config = dict(
    n_layer=19,
    d_model=320,
    n_head=8,
    n_kv_head=4,
    head_dim=32,
    d_mlp=832,
    vocab_size=5773,
    activation='reglu',
    norm='rmsnorm',
    norm_place='pre',
    norm_eps=1e-05,
    positions='rope',
    rope_base=10000.0,
    rope_fraction=1.0,
    qk_norm=False,
    attn_scale=0.177,
    bias='qkv',
    tie_embeddings=True,
    parallel_block=False,
    extras=['capped logits'],
    init='normal',
    init_std_qkv=0.023,
    init_std_o=0.0,
    init_std_up=0.023,
    init_std_down=0.0,
    optimizer='muon',
    lr=0.0102,
    lr_mult_o=2.0,
    beta1=0.95,
    lr_head=0.0129,
    warmup_steps=200,
    schedule='wsd',
    decay_fraction=0.736,
    decay_shape='linear',
    final_lr_fraction=0.1,
    batch_tokens=262144,
    seq_len=512,
    doc_mask=True,
    train_tokens=1376000000,
    steps=5250,
    dataset='wikipedia_en',
)
MLP neurons of a small language model. Each row is named by its layer, matrix (down: output weights) and neuron, and shows model dimensions 32-159. Each number is 128 + 24 x the weight over its row's rms, rounded and kept within 0 to 255. Numbers have three digits each. A neuron's up and down rows have the sign that makes its largest values positive.
Before each neuron's rows, "raises" lists the tokens whose logits its output raises most directly, leaving later layers aside.

raises: "gradu", "Progr", "college ", "stud", "professor "
L3.down11:157142134119119147106107128073129144111138099097174138139134126152183134120178125108117089123081156097155100122127104108131145082126143122132109153162128127086127168123132147128073129136082127131138101108116131115114102097130136163097144167128081105128137139117166195119140141133113193131108192079138137133168122143113126130113150123110107130114102115155166158092151073160134165172148

raises: "County", "County ", "University", "Province", "ough"
L8.down727:114087139083132162154129130167109145168133121102133129136102146139105089095135121097139148122117135119123123134124132125107114105132135152125152133137122128197118118120097138153128152112133144070084134144116084099112120148173126117134112100105122172132114117172183182140134120121106158134149122129120112116107155098138112111109174101166168123093142123165173126091116116120151066145153

raises: "ely", "ally", "ely ", "ately ", "ished "
L15.down130:132123083130098126116123165153121088120086117136138125127149105144134122126122132104132166137078130116146127147123122099111148123112122129079137140139162130146104111105138136186124097149138158115147150109132191104167108145123127088106105088104148126113149122108141160136140147163118173141133116159097129063092136128121172163168139141126109116148127155124137142143120145174079094139130

raises: "o", "os ", "os", "ois ", "o "
L15.down182:130204122135131130087138131117114150114118107106070160131125136142085143168183197153129135122094134142130115090138168125136113159109145162119145157131111146136126097089109131169086105129151102101100147105121120112109081084136126132137162125131144127141142103139111174110102102149130111148125134116123137144133159147135115161128132171136151116155093124098176100146127120110140160139149

raises: "end", "end ", "time ", "point ", "point"
L15.down823:160090107141123166120168134142145127113137067150133160145106158136162177127131130150116126077135122164146156139101100097138114100161141118123151095143114145124096189131125161112127080106106110170114132179098116161118107108161148102165133122136136114135097139158136117116098149165138095160158132145182144098120115167155129141136138129077101109115174108119142107128136115123118133127115

raises: "Their ", "This ", "They ", "These ", "Her "
L8.down822:126093121069138104099153128127090149100146139123105138135119129145099108112122165124138135101114172142133112161119153116177128147156162108074104131146120135124132116121162121109113110157091148131100117145115109111105114150135120128171132120076166133191148141136137076117140133133084098234157109110137122138158118133103142118109145167143138161147087117146121126125121126132128147161119

raises: "He ", "It ", "They ", "This ", "|"
L3.down364:144139153111130094125135166138113151154119140135125116142143126131132132144112145103120120147087135154115063117095135125137130158144118099095163131142117143154131144119118156104187176124101136133055139148126124120128118115097130144137135138118128115185141130097122109142136116067130111255118141105130114148128140071094131092064129126126110158170118128114096082183113125125162131093127

raises: "days ", "day ", "years ", "next ", "day"
L12.down1:139128144137134163073120146126157178129167136165082086123140117166138130090130171078149112080126130164100117156092128125098132106133145136077155148142094114127064126167149128155135073122148126115138143097144135071110175122095116143138147159116123136157056130134146085148148092116161153136104146132131149139110177112118164149124136117125123098112118148094151147134129116141139091106142

raises: "second ", "third ", "first ", "fourth ", "fifth "
L14.down668:179092112137115121149114161133175153131111149127147125154159143149142133135116125140111147136116138122131162138116136128160084138110108150144141122130132161140109127158128151113166138140145104113118143100100132131132109127156161121108092154123129118116089131149136164141148127141137145135106125092122143144117119124180123141119130179162117160157143147167135131124088089127117147130110